config.toml
head_dim = 64
d_mlp = 256
norm = "rmsnorm"
qk_norm = false
attn_scale = 0.125
tie_embeddings = false
init_std_o = 0.00737
grad_clip = 0.5
warmup_steps = 443
schedule = "wsd"
doc_mask = true
MLP neurons of a small language model. Each row is named by its layer, matrix (gate and up: input weights) and neuron, and shows model dimensions 0-95. Each number is 50 + 10 x the weight over its row's rms, rounded and kept within 0 to 99. A neuron's up and down rows have the sign that makes its largest values positive.
Before each neuron's rows, "fires in" lists the words (lower case) most often at its 100 highest values on Wikipedia text that the model never trained on.

fires in: "as", "up"
L2.gate105:39 54 45 68 53 52 57 58 55 39 58 31 53 56 57 48 51 36 48 39 42 57 53 76 72 48 58 28 52 35 68 43 68 54 52 58 48 53 55 32 47 58 32 64 59 51 45 37 63 47 63 34 33 35 43 43 50 43 59 50 52 54 52 42 36 53 33 56 74 46 47 65 52 35 46 62 43 56 53 48 29 42 38 64 54 54 38 43 54 66 52 57 51 56 56 52
L2.up105:34 36 41 66 49 50 35 47 48 19 45 47 48 60 43 48 72 48 52 68 39 59 74 60 36 53 39 54 49 55 62 53 55 44 39 50 54 50 54 41 61 45 30 41 38 35 33 38 59 44 34 47 40 50 47 51 61 38 67 60 52 30 39 55 52 62 49 50 54 67 50 58 50 58 46 55 65 80 46 45 47 44 41 40 37 52 51 51 47 43 50 57 55 51 72 36

fires in: "a", "s", "as", "of", "is", "found"
L5.gate211:60 69 46 54 48 42 44 47 56 56 70 44 54 38 56 27 48 38 43 47 38 47 47 42 50 51 66 41 43 47 43 71 47 36 53 48 55 62 71 49 46 32 57 27 49 62 40 46 39 53 52 53 62 45 53 57 44 43 45 63 48 50 33 43 49 57 48 54 54 67 42 47 44 58 62 34 55 58 65 43 38 43 43 56 47 48 32 57 44 51 23 50 51 61 49 56
L5.up211:54 53 50 34 65 46 44 38 36 57 44 45 35 71 45 57 53 54 62 43 43 61 41 56 57 43 55 27 46 58 33 54 46 34 28 61 44 61 56 47 48 48 51 53 68 69 53 47 52 51 48 52 65 57 67 74 50 50 48 64 49 51 63 48 48 46 26 66 61 64 70 43 54 49 40 43 52 62 65 35 36 51 57 52 41 46 55 44 47 60 47 30 60 67 46 63

fires in: "can", "may", "would", "should", "could", "and"
L6.gate197:51 53 49 49 53 63 59 52 39 49 37 56 39 51 30 30 44 32 52 47 64 42 45 43 51 45 44 49 30 44 54 45 68 43 54 43 30 51 51 78 62 56 54 55 57 55 46 48 52 55 41 33 49 43 38 50 35 65 58 50 33 37 52 60 47 52 48 59 42 64 54 43 36 56 51 51 41 44 66 46 56 60 61 63 54 58 54 60 42 60 59 42 56 35 50 56
L6.up197:69 53 61 51 46 60 45 61 60 49 26 54 51 37 38 34 60 49 49 45 63 57 67 42 51 55 58 48 38 34 50 52 51 68 49 51 43 56 52 56 61 44 57 48 49 59 39 59 64 47 48 48 66 71 33 56 38 35 40 50 51 49 57 41 50 57 45 61 43 60 65 61 75 51 71 62 50 40 52 57 40 47 53 51 48 46 47 58 48 50 52 40 53 44 30 50

fires in: "and", "or"
L2.gate147:48 38 65 43 50 35 59 67 61 39 24 71 36 37 43 51 47 36 31 56 61 56 47 54 62 43 60 59 34 38 66 63 53 40 50 54 47 46 57 33 50 32 65 31 42 63 38 62 33 50 44 37 54 66 50 72 38 57 53 66 43 49 64 41 47 46 49 48 54 57 57 35 43 46 47 57 56 42 56 56 48 55 56 43 51 68 49 49 55 36 42 51 55 43 38 56
L2.up147:55 49 61 55 44 63 64 56 34 44 41 48 57 49 45 51 67 53 51 51 29 71 49 47 36 29 36 41 44 30 61 54 47 47 40 49 55 62 61 60 32 48 48 53 52 59 67 38 43 46 44 34 55 53 53 56 68 57 53 55 46 42 46 39 26 52 47 43 46 44 35 69 74 51 46 42 63 44 41 31 56 64 60 42 73 45 51 73 58 45 67 44 51 46 57 51

fires in: "as", "is", "by"
L2.gate134:19 63 44 53 45 44 40 71 62 41 48 49 67 49 55 43 32 45 40 51 53 48 54 61 41 53 67 61 70 37 55 38 44 39 56 55 35 39 47 56 58 43 41 50 53 43 53 44 44 42 32 54 68 46 48 36 71 62 39 61 69 55 48 59 60 51 58 78 42 54 47 44 45 56 57 38 41 76 51 47 43 46 55 41 49 49 37 62 46 50 55 48 66 49 42 26
L2.up134:29 36 40 52 56 58 41 54 62 50 45 48 67 45 54 47 36 54 40 52 39 34 49 43 50 47 41 36 53 50 48 38 50 64 57 71 50 39 60 54 64 55 67 49 49 37 46 49 55 61 56 48 42 71 51 69 48 52 43 62 52 54 52 37 46 49 52 49 40 51 44 67 48 46 30 42 48 46 34 54 43 63 59 21 60 40 40 59 62 36 59 59 45 44 47 63

fires in: "in", "by", "on", "rough", "drummer"
L2.gate41:23 52 52 48 58 57 41 38 57 59 70 58 43 54 60 44 35 45 42 54 48 59 57 45 45 49 34 46 40 50 39 44 47 61 57 39 41 50 41 62 58 48 48 61 43 41 46 47 54 50 54 59 49 34 52 43 46 50 35 62 57 46 64 48 59 56 60 30 46 43 37 61 58 47 47 43 52 49 31 50 62 50 39 19 40 65 43 53 50 49 50 75 40 48 49 45
L2.up41:40 40 53 36 62 30 27 40 59 62 55 49 42 53 55 48 50 61 43 52 48 39 65 46 57 51 33 58 60 32 56 47 35 45 42 61 58 47 60 37 30 48 51 43 47 40 49 42 39 53 45 37 51 36 43 63 30 47 42 49 53 50 54 57 58 41 57 51 44 57 32 34 62 49 52 50 56 49 48 60 50 37 51 41 45 44 64 59 42 37 81 61 41 54 57 57

fires in: "to", "of", "in", "there", "for"
L2.gate185:41 45 41 57 35 69 61 40 36 41 55 63 30 27 55 69 51 53 52 49 59 59 50 38 49 58 51 50 46 56 60 53 64 74 57 46 53 54 43 50 59 50 50 48 50 64 42 42 53 35 69 50 44 53 50 34 41 72 43 55 60 51 64 50 65 58 51 27 69 52 40 59 53 47 63 42 45 49 49 52 56 42 55 49 47 60 32 44 35 47 35 65 53 52 66 40
L2.up185:22 64 53 36 33 63 49 33 58 45 40 48 62 51 54 60 54 70 52 34 52 60 64 49 43 36 50 59 59 56 51 78 54 55 51 53 56 44 35 61 54 63 46 45 54 54 47 29 33 32 52 32 58 54 49 46 62 62 57 47 44 49 55 49 71 53 50 58 51 47 47 59 37 49 70 50 50 45 61 49 39 45 56 42 61 49 48 60 59 50 41 59 54 40 43 60

fires in: "has", "have", "had", "having"
L5.gate25:71 65 47 39 49 20 36 42 49 50 57 50 32 49 50 48 39 57 67 60 55 57 51 40 59 55 45 53 46 59 49 59 43 39 56 43 44 60 34 47 64 35 50 41 65 74 45 48 49 81 64 49 35 64 51 31 40 36 72 52 64 36 57 51 50 60 54 58 54 60 75 54 54 45 35 46 41 57 55 49 57 56 60 49 50 63 56 35 39 45 53 25 40 47 46 41
L5.up25:45 59 50 48 44 58 39 45 53 62 41 50 53 56 42 48 46 43 63 47 33 57 34 58 52 41 51 72 48 31 45 52 52 44 41 56 55 51 27 49 80 46 45 38 58 50 58 53 57 64 65 39 41 40 41 55 42 53 29 36 40 53 54 46 51 48 66 56 65 40 39 54 41 51 59 27 64 35 53 60 48 49 50 57 51 52 65 51 51 54 53 14 50 45 32 58

fires in: "and", "there", "from"
L6.gate146:56 51 64 57 44 58 47 48 40 56 39 62 36 46 51 47 38 51 32 38 48 63 65 65 50 51 49 54 54 51 53 37 44 50 55 42 43 46 48 48 68 45 39 55 62 36 40 62 54 33 49 32 56 59 46 38 49 42 31 58 41 43 55 59 74 45 43 40 46 47 52 40 43 40 53 59 53 38 74 65 44 66 63 47 54 64 44 43 49 34 73 66 57 59 40 48
L6.up146:58 50 48 41 39 46 53 58 57 38 47 47 48 77 45 25 51 60 47 49 58 44 50 56 66 46 36 57 56 30 44 53 61 40 49 52 26 45 55 57 46 52 44 41 55 49 59 65 55 52 54 49 54 56 43 47 51 63 40 45 67 40 57 56 51 43 49 38 58 55 52 40 60 59 37 25 45 15 56 59 53 29 58 37 61 49 59 33 31 39 46 59 56 36 69 50

fires in: "i", "also", "who", "has", "they", "he"
L6.gate222:45 61 36 43 63 53 62 62 44 62 32 49 48 52 52 51 43 47 54 47 46 47 36 56 58 61 51 46 48 53 53 49 58 64 62 48 55 64 38 60 50 50 47 50 68 54 47 48 41 55 54 34 57 35 37 46 58 43 45 33 52 62 26 44 54 41 48 53 33 64 58 66 45 47 50 59 44 61 63 54 64 51 49 57 55 59 40 49 45 61 40 53 61 49 53 41
L6.up222:28 65 62 53 51 29 51 52 32 55 31 44 65 53 36 57 47 54 58 49 52 56 63 43 43 45 50 50 65 59 59 32 42 54 51 58 68 65 42 48 59 40 47 59 50 39 56 46 57 35 43 52 44 43 69 50 61 63 52 48 38 55 55 55 47 48 33 71 32 52 55 51 50 39 29 49 58 56 66 60 48 46 63 43 41 54 55 51 56 68 53 59 41 63 53 64

fires in: "than", "he", "she", "for", "to"
L2.gate18:45 37 26 65 60 51 49 40 31 42 57 62 53 43 62 57 47 41 61 56 38 35 50 50 52 75 74 55 52 42 40 39 57 58 63 44 34 51 47 51 63 58 49 40 60 66 54 57 53 40 61 46 46 67 57 23 38 59 41 60 64 52 50 45 62 46 37 50 55 47 46 55 59 38 53 60 38 58 48 55 45 54 46 39 52 70 50 38 47 65 47 51 48 56 49 26
L2.up18:59 59 66 52 70 61 62 51 35 48 46 49 46 65 59 49 63 67 58 58 39 51 38 48 47 62 46 47 32 62 50 66 32 57 28 68 59 55 58 40 51 64 46 52 60 47 49 48 38 58 56 44 52 55 51 50 52 65 43 42 58 30 42 61 38 53 44 56 56 40 47 58 61 44 63 47 40 49 55 63 52 43 54 54 68 63 63 46 43 58 42 48 56 42 44 45

fires in: "for", "by", "over", "with", "to"
L2.gate196:42 33 49 52 37 53 46 65 53 40 66 56 39 35 52 40 35 48 49 70 22 53 65 74 44 30 58 41 38 36 46 53 48 60 50 57 36 57 40 52 42 50 54 55 44 51 56 38 55 41 41 52 46 53 36 56 45 58 49 38 58 41 35 58 48 31 57 57 46 67 53 36 42 40 56 54 37 56 54 64 57 40 67 47 38 60 30 51 57 41 51 59 37 63 27 46
L2.up196:61 27 53 65 40 49 61 47 39 54 50 37 56 38 45 40 72 54 50 31 46 60 57 52 42 47 54 58 45 54 56 64 55 41 44 55 44 43 44 68 38 42 60 65 67 45 24 45 77 58 54 50 41 39 47 62 47 43 55 51 45 53 45 43 44 49 45 50 70 58 48 50 44 37 44 52 41 55 35 58 46 52 43 29 55 42 46 50 51 57 66 59 59 62 38 65

fires in: "to", "and", "or"
L2.gate58:57 52 59 33 63 48 39 56 47 52 57 49 32 34 52 40 36 68 32 66 44 59 62 52 72 47 54 67 42 38 43 59 44 50 42 44 29 54 47 49 51 48 53 55 40 42 36 68 41 45 34 36 45 42 36 43 48 49 47 45 62 62 51 63 42 38 43 43 35 58 53 50 65 45 53 55 34 53 39 72 60 48 67 39 68 41 48 45 49 46 69 58 61 60 48 47
L2.up58:60 59 63 46 37 40 47 56 57 64 36 47 48 55 44 35 43 42 53 53 40 58 75 48 46 50 50 64 39 37 56 41 49 53 55 53 56 49 42 36 33 41 43 48 40 43 68 58 42 56 32 46 53 56 50 63 42 63 38 63 47 56 56 35 41 41 53 41 59 56 45 35 59 62 61 69 55 35 64 50 43 39 47 61 70 33 71 46 52 60 57 42 46 51 40 76

fires in: "a", "and", "for"
L9.gate241:48 43 49 42 41 58 51 59 53 57 58 51 58 56 44 55 35 48 58 41 48 55 58 53 63 45 54 47 64 31 43 58 56 44 66 34 48 66 57 68 45 64 59 55 56 64 40 47 53 58 42 38 41 51 43 47 47 39 31 63 55 44 49 31 48 45 57 56 50 51 54 42 55 41 67 63 44 57 47 58 47 36 60 48 62 44 42 52 32 37 51 44 29 60 53 36
L9.up241:71 43 75 39 57 50 45 43 32 60 55 66 44 51 48 51 59 56 34 66 46 50 39 54 53 44 63 60 32 55 38 59 40 42 39 56 53 43 43 49 50 46 54 48 67 47 44 56 60 47 43 34 53 50 56 41 49 50 47 58 59 62 38 41 34 34 58 62 45 53 43 55 50 65 51 39 50 67 55 57 47 53 32 15 67 51 46 46 46 49 53 53 34 70 51 42

fires in: "was", "is", "were", "also", "been", "are"
L7.gate5:39 58 58 40 46 51 55 78 38 56 57 52 49 38 44 48 54 80 64 61 47 53 42 42 53 39 47 53 64 44 53 40 33 50 58 39 49 39 57 54 32 34 65 56 50 48 50 35 54 60 62 36 64 46 51 48 49 34 65 42 60 48 59 57 44 59 60 62 52 44 52 49 29 49 39 45 42 39 35 56 35 55 52 30 45 37 56 61 50 39 56 25 57 51 52 39
L7.up5:33 55 54 47 45 33 61 52 55 77 50 44 42 47 67 42 54 53 58 48 57 41 62 49 58 39 63 42 51 37 49 51 52 48 57 58 51 28 28 60 40 51 49 52 52 51 72 63 52 40 65 43 39 53 40 66 52 45 54 31 51 61 41 62 47 40 37 56 68 35 40 55 56 46 40 50 41 66 58 53 36 37 54 56 46 51 30 54 57 48 57 54 50 29 62 61

fires in: "also", "had", "was", "it", "has"
L5.gate98:37 72 58 51 43 58 57 45 57 60 29 46 54 47 50 54 36 47 55 47 46 62 30 68 45 61 44 49 61 42 49 42 59 58 45 48 53 61 45 61 47 61 40 48 52 57 46 50 56 48 46 38 61 62 53 34 51 44 51 50 51 56 63 58 66 59 33 67 53 53 44 63 66 50 38 41 44 56 60 77 46 50 36 36 54 58 59 37 43 56 48 41 48 48 72 43
L5.up98:36 34 66 66 48 54 66 66 52 40 45 53 50 60 57 71 58 48 57 65 47 58 66 61 43 63 69 45 41 65 44 37 53 32 26 43 50 42 43 73 49 47 46 53 52 33 41 51 66 48 45 57 59 50 43 59 48 32 62 29 42 45 45 60 53 44 47 75 52 34 54 50 62 37 43 37 43 52 69 58 54 57 47 48 47 53 60 40 45 57 73 36 37 55 54 52

fires in: "as", "appointed", "a", "elected", "honorary", "awarded"
L6.gate78:33 38 49 32 49 43 49 60 53 49 38 50 40 47 43 37 32 57 48 35 46 60 49 35 52 49 61 42 60 43 61 48 39 44 54 37 46 51 71 40 40 30 38 44 38 32 44 54 41 41 68 52 42 54 70 57 58 62 51 61 83 32 48 58 49 51 42 54 39 65 38 62 40 63 38 55 53 64 46 54 34 44 54 58 50 45 60 47 48 39 56 50 44 52 58 53
L6.up78:42 56 42 69 57 60 46 38 52 48 43 43 49 62 51 51 30 44 60 68 56 71 54 49 72 58 64 43 48 42 54 55 59 51 58 29 57 31 58 52 60 35 44 51 56 54 49 45 64 57 53 47 40 50 75 58 62 58 47 69 60 60 61 61 48 51 61 56 51 49 39 42 38 53 50 18 48 63 49 54 65 59 62 53 52 55 66 49 51 57 50 70 55 60 59 43

fires in: "be", "have", "has", "is", "had", "were"
L6.gate221:38 59 42 39 73 41 43 51 56 41 63 54 54 52 54 60 37 54 65 59 40 54 61 66 40 44 40 54 45 52 57 53 56 43 53 51 48 53 36 52 64 54 46 27 56 47 43 52 61 57 46 39 41 52 65 36 64 48 36 59 56 54 35 50 63 50 52 46 40 45 51 58 50 66 35 23 57 57 68 42 40 52 65 55 49 53 53 33 59 55 42 38 35 69 53 57
L6.up221:54 53 35 55 44 49 44 39 41 67 46 55 52 50 69 52 44 63 60 56 45 52 48 43 67 33 60 60 47 43 56 55 52 50 46 54 29 56 32 55 51 28 45 41 56 54 59 51 43 64 51 29 55 53 38 49 51 31 54 60 55 63 47 67 59 58 52 52 69 59 50 42 44 63 53 18 49 57 40 46 40 32 57 61 54 42 51 43 60 60 52 41 56 58 59 52

fires in: "in", "on", "for"
L2.gate188:47 38 57 44 47 58 42 59 61 43 50 51 38 35 58 50 61 44 64 51 51 32 38 52 55 71 48 65 46 50 37 48 59 52 63 27 37 51 50 61 37 41 41 36 43 51 39 70 62 43 40 45 52 57 51 40 24 52 63 48 58 46 65 67 59 42 42 29 46 68 44 39 42 38 45 60 51 52 45 66 41 47 55 46 66 47 46 45 59 58 51 41 47 53 51 50
L2.up188:59 60 59 49 59 68 47 52 45 45 50 66 42 33 56 61 66 49 39 55 45 58 69 59 59 69 59 52 46 25 51 48 62 57 46 58 44 56 49 48 58 65 53 54 35 48 46 62 37 57 66 69 58 41 32 57 66 47 43 39 64 32 43 41 35 40 42 54 38 46 62 48 48 42 54 68 58 53 36 59 59 35 35 69 41 65 40 33 52 49 38 59 53 46 33 41

fires in: "1", "of", "0", "2", "by"
L2.gate191:34 49 31 43 53 38 66 46 49 52 50 68 65 60 42 43 56 66 61 48 47 57 43 50 45 56 32 62 62 36 58 31 40 43 42 55 35 41 30 68 54 48 44 54 44 44 42 51 46 48 34 38 49 51 44 51 44 43 37 46 51 51 57 62 29 49 47 64 36 54 69 43 58 54 47 35 52 43 41 58 51 62 39 51 51 56 33 43 54 50 60 54 56 41 48 36
L2.up191:35 58 62 32 40 46 59 58 68 38 48 51 71 61 76 56 49 40 33 30 48 50 54 61 60 33 50 55 56 57 47 58 53 36 54 50 43 59 47 66 44 53 45 57 48 56 34 46 60 39 47 48 63 48 58 56 52 69 65 44 38 60 53 61 53 32 57 50 53 63 56 60 32 55 45 49 53 52 48 74 45 59 47 65 44 24 52 51 48 47 33 51 48 52 34 53

fires in: "of", "first", "in", "l", "during"
L5.gate17:35 42 44 56 49 41 47 53 38 44 55 56 62 49 47 55 52 56 44 50 57 47 43 42 37 61 50 35 53 52 42 50 40 37 39 65 47 50 33 37 54 69 40 56 53 47 56 74 49 44 55 26 51 54 47 52 59 63 52 45 43 48 59 36 64 50 51 37 48 39 43 52 58 40 54 59 55 39 31 49 42 37 53 52 56 55 63 65 51 51 44 53 46 66 47 46
L5.up17:50 38 41 64 55 56 65 46 54 57 52 53 42 55 37 58 52 56 58 56 55 63 48 53 47 49 42 49 58 60 51 43 51 32 55 64 37 57 58 45 43 43 47 67 57 47 34 40 57 53 33 52 59 46 53 34 43 54 60 42 42 49 44 46 44 70 50 59 33 45 39 45 61 41 30 33 44 34 70 52 42 26 48 40 55 51 63 67 72 42 47 46 54 28 51 44

fires in: "an"
L6.gate182:46 57 63 42 38 53 19 40 39 35 76 62 35 40 48 50 51 49 49 53 61 61 41 49 53 42 54 61 58 35 38 54 43 39 39 39 42 60 53 50 70 42 37 54 62 60 40 47 50 58 49 68 41 60 26 55 46 31 64 67 56 40 61 62 68 38 63 49 53 62 52 53 56 50 51 43 30 65 53 41 57 48 46 43 55 48 41 58 47 45 50 43 56 61 39 59
L6.up182:43 55 49 49 38 35 48 43 60 38 60 63 54 39 46 55 69 56 38 48 56 39 37 33 40 52 65 54 59 51 51 42 46 33 32 44 54 42 53 47 57 46 44 61 53 52 60 42 45 55 72 58 57 47 50 42 46 43 38 52 58 49 49 34 70 45 58 64 46 43 56 53 44 67 40 65 50 35 38 51 54 40 49 48 40 45 57 61 61 55 59 57 61 61 49 57

fires in: "be"
L2.gate112:52 45 55 41 62 34 37 34 48 54 47 50 59 50 38 35 51 56 54 46 41 39 43 33 49 35 53 33 34 37 59 49 57 50 46 36 53 41 65 64 53 49 48 38 46 47 41 32 67 50 42 39 67 44 38 48 62 47 46 63 70 30 57 51 64 38 39 51 58 33 72 43 56 46 51 45 42 60 54 42 42 58 47 42 51 57 44 41 45 60 50 44 39 52 66 37
L2.up112:63 48 45 38 38 64 47 65 50 62 56 56 38 49 55 54 61 46 59 40 40 61 45 43 60 43 49 38 54 71 32 49 45 66 43 67 36 66 46 43 62 42 54 38 45 49 68 47 52 29 59 45 47 57 34 54 41 41 62 41 58 60 55 59 66 49 62 46 40 57 42 79 43 49 58 47 42 81 49 62 46 48 49 44 54 40 31 60 57 60 58 38 36 53 50 55

fires in: "was", "is", "not"
L7.gate50:43 54 48 39 42 63 44 64 40 47 74 71 45 51 54 46 44 51 58 60 51 55 53 51 55 14 32 59 55 47 67 40 39 64 56 48 47 44 54 49 55 63 58 79 64 60 41 45 51 45 43 28 43 53 47 47 29 62 62 40 40 41 43 35 48 44 42 61 51 52 43 36 58 48 57 56 30 58 49 47 50 43 47 66 61 42 38 62 57 43 35 37 44 49 46 48
L7.up50:47 68 60 59 42 56 56 38 45 67 51 46 65 50 68 47 45 61 59 57 41 61 34 63 68 32 60 57 52 55 55 64 47 48 65 29 48 58 41 47 51 59 69 55 52 62 39 51 51 46 54 66 40 57 34 56 35 64 57 36 50 48 42 48 50 66 49 44 56 29 51 53 44 63 54 46 40 68 32 44 60 54 65 51 44 28 46 51 51 52 36 37 38 59 56 60

fires in: "in", "29"
L7.gate135:40 51 40 61 58 69 63 36 62 56 66 54 38 43 39 49 52 47 56 35 50 50 38 35 61 47 43 49 43 46 55 52 52 50 57 41 43 67 50 47 41 38 45 52 43 47 54 55 45 48 60 31 53 41 48 68 71 51 44 49 63 51 73 61 66 57 42 39 37 59 49 61 48 43 29 34 63 60 62 54 50 49 51 39 53 53 42 49 52 62 54 39 74 58 25 56
L7.up135:67 31 40 40 57 45 50 39 50 59 54 49 30 48 54 50 41 45 32 61 43 48 48 45 48 43 37 40 35 34 44 49 54 58 51 59 38 36 32 41 33 67 48 47 48 51 31 48 54 45 32 44 45 18 45 58 41 37 64 36 45 26 30 46 59 62 51 38 51 65 51 32 42 45 49 41 52 58 39 66 51 43 45 40 49 60 51 33 43 45 45 46 50 34 36 56

fires in: "and", "of", "in", "about", "by", "from"
L7.gate55:35 58 42 49 54 57 51 56 39 43 63 49 41 35 38 65 47 56 69 35 58 69 55 38 48 49 64 53 33 50 57 50 57 57 52 42 28 54 43 58 51 48 55 57 67 85 45 58 54 59 49 43 59 53 44 54 57 49 51 40 51 47 73 44 54 46 53 38 73 56 59 39 54 55 42 52 62 73 49 59 49 38 47 39 47 55 53 55 61 48 58 60 43 37 59 55
L7.up55:49 37 64 54 39 56 57 45 50 38 57 67 40 44 58 38 40 44 46 44 52 60 39 43 67 52 47 55 52 53 58 35 49 41 42 53 47 59 53 61 54 58 57 58 64 51 41 54 60 53 34 58 56 50 64 35 45 45 58 80 46 45 54 44 51 57 53 49 45 66 23 49 35 37 39 43 42 49 49 45 58 44 57 48 53 52 38 55 57 31 50 58 42 71 42 60

fires in: "to", "with", "about"
L2.gate145:54 55 44 50 34 44 62 54 40 67 56 42 50 46 33 51 47 57 31 52 51 48 68 46 54 70 56 57 51 53 60 56 39 40 60 31 32 58 45 62 47 54 66 56 59 53 36 44 34 54 60 40 44 60 41 35 51 49 70 46 58 50 73 45 55 45 46 52 49 43 49 60 57 47 35 54 50 57 40 47 59 44 69 50 51 52 41 60 65 39 56 49 27 66 30 39
L2.up145:43 46 56 39 53 50 39 52 58 39 59 51 55 43 44 55 54 35 74 55 34 56 49 62 39 52 31 46 46 41 66 49 55 34 56 45 56 49 28 45 53 54 33 60 66 41 39 57 53 64 62 43 45 53 28 51 51 49 55 53 44 45 41 53 53 35 41 29 54 28 57 47 63 37 49 56 50 51 62 40 36 48 53 59 48 66 58 44 52 46 48 69 50 57 31 39

fires in: "for", "in", "age", "succeeded"
L2.gate86:45 52 37 38 55 38 49 50 46 59 33 64 44 54 48 46 43 67 67 44 38 36 41 36 68 33 55 52 50 50 55 49 46 49 32 52 56 45 34 52 57 43 44 58 54 62 42 47 50 45 55 48 33 40 46 32 45 44 41 44 61 60 73 55 68 55 55 40 58 36 41 46 44 43 55 47 46 49 52 46 63 53 51 47 55 53 34 46 47 45 39 65 59 48 48 52
L2.up86:40 48 50 34 57 41 45 50 52 50 52 31 53 52 41 56 62 52 43 33 44 54 54 60 50 60 35 57 60 53 49 59 48 64 46 52 62 59 43 57 41 41 26 54 43 47 49 42 51 39 42 57 56 58 52 52 47 46 62 52 65 44 54 48 41 37 61 40 47 48 58 52 33 58 47 53 60 41 50 20 71 57 44 43 64 60 36 64 57 41 64 66 46 46 56 36

fires in: "of", "to", "on", "about", "for"
L5.gate232:43 57 43 45 42 43 49 60 70 59 54 63 56 63 64 45 58 61 42 51 48 54 60 38 49 51 57 50 47 46 54 54 23 45 61 23 31 52 59 49 48 42 61 59 60 44 46 72 71 49 40 62 54 59 52 65 64 40 37 55 58 56 59 61 47 41 55 47 57 44 60 42 45 43 72 51 51 58 43 50 57 32 63 57 73 46 40 62 38 37 55 56 49 48 39 42
L5.up232:43 52 39 38 46 62 66 65 37 44 46 50 63 58 58 53 47 30 43 55 57 27 42 59 58 61 59 60 56 34 52 41 59 49 64 51 46 44 52 54 59 54 35 42 54 62 51 44 56 44 53 51 39 32 47 45 54 52 37 39 68 53 42 45 50 53 68 53 43 52 52 41 36 55 39 48 64 65 60 39 29 43 63 63 64 50 53 36 33 59 53 40 54 52 46 41

fires in: "he", "she", "and", "johansen"
L9.gate158:51 55 40 53 47 53 45 47 60 51 55 49 50 28 56 69 52 52 45 63 49 62 43 65 48 52 58 36 58 39 43 45 34 44 45 47 52 44 54 39 63 37 43 67 50 48 37 46 57 47 54 43 51 41 55 32 56 41 44 56 48 58 30 48 61 35 60 45 45 56 30 62 39 34 44 37 58 56 38 62 58 52 64 45 56 40 62 43 47 55 57 47 33 59 51 47
L9.up158:49 53 54 53 60 58 66 55 53 60 39 65 48 56 33 59 58 30 61 57 55 53 39 33 53 55 49 46 48 62 70 46 47 53 50 44 60 48 47 53 42 45 49 52 40 57 32 49 37 53 45 45 78 40 54 50 46 59 31 37 56 26 51 48 69 46 50 49 45 59 48 57 59 67 52 40 52 46 55 36 52 70 53 53 42 45 60 41 50 55 49 46 40 47 34 50

fires in: "had", "have", "has", "having"
L6.gate18:50 61 52 44 43 54 34 50 42 47 58 65 55 44 59 50 36 49 56 55 28 66 53 60 56 44 47 49 54 39 56 56 53 35 37 36 53 35 39 51 44 53 54 43 64 49 58 56 64 59 60 25 49 54 38 55 53 43 60 60 43 36 60 52 54 53 57 53 70 60 42 53 44 63 50 45 40 44 69 48 50 68 48 60 63 36 59 60 45 58 51 47 47 59 53 39
L6.up18:60 73 36 45 37 37 48 53 56 36 60 47 41 46 51 49 54 51 47 66 61 46 67 43 48 46 53 43 67 49 57 40 55 43 52 49 47 59 64 51 53 56 37 50 65 54 49 43 50 69 44 48 60 58 45 42 47 38 53 52 34 48 49 47 41 48 64 54 47 54 57 29 47 43 56 46 42 85 60 43 55 49 39 41 55 57 62 66 61 50 50 59 68 39 52 40

fires in: "and", "has", "as"
L6.gate219:47 40 54 34 42 52 36 55 44 39 52 36 50 44 54 57 30 70 33 31 29 49 67 66 47 32 53 51 60 30 55 38 54 38 49 56 42 49 44 41 54 56 47 55 62 44 30 47 41 39 47 37 59 58 57 69 51 42 51 55 55 54 60 43 51 57 41 55 50 59 48 54 38 46 33 52 71 50 58 76 34 47 53 39 59 41 38 48 50 50 57 77 44 36 71 56
L6.up219:41 61 34 29 48 54 45 46 60 33 51 42 50 62 40 43 52 49 52 53 53 46 47 65 54 55 54 51 71 35 61 43 47 50 56 76 52 48 46 57 56 52 70 28 66 62 52 65 53 57 38 46 50 51 50 43 39 57 42 51 50 41 44 58 45 41 76 36 37 80 58 42 54 59 58 38 23 63 48 46 47 53 59 63 62 49 63 56 43 64 56 60 49 61 39 51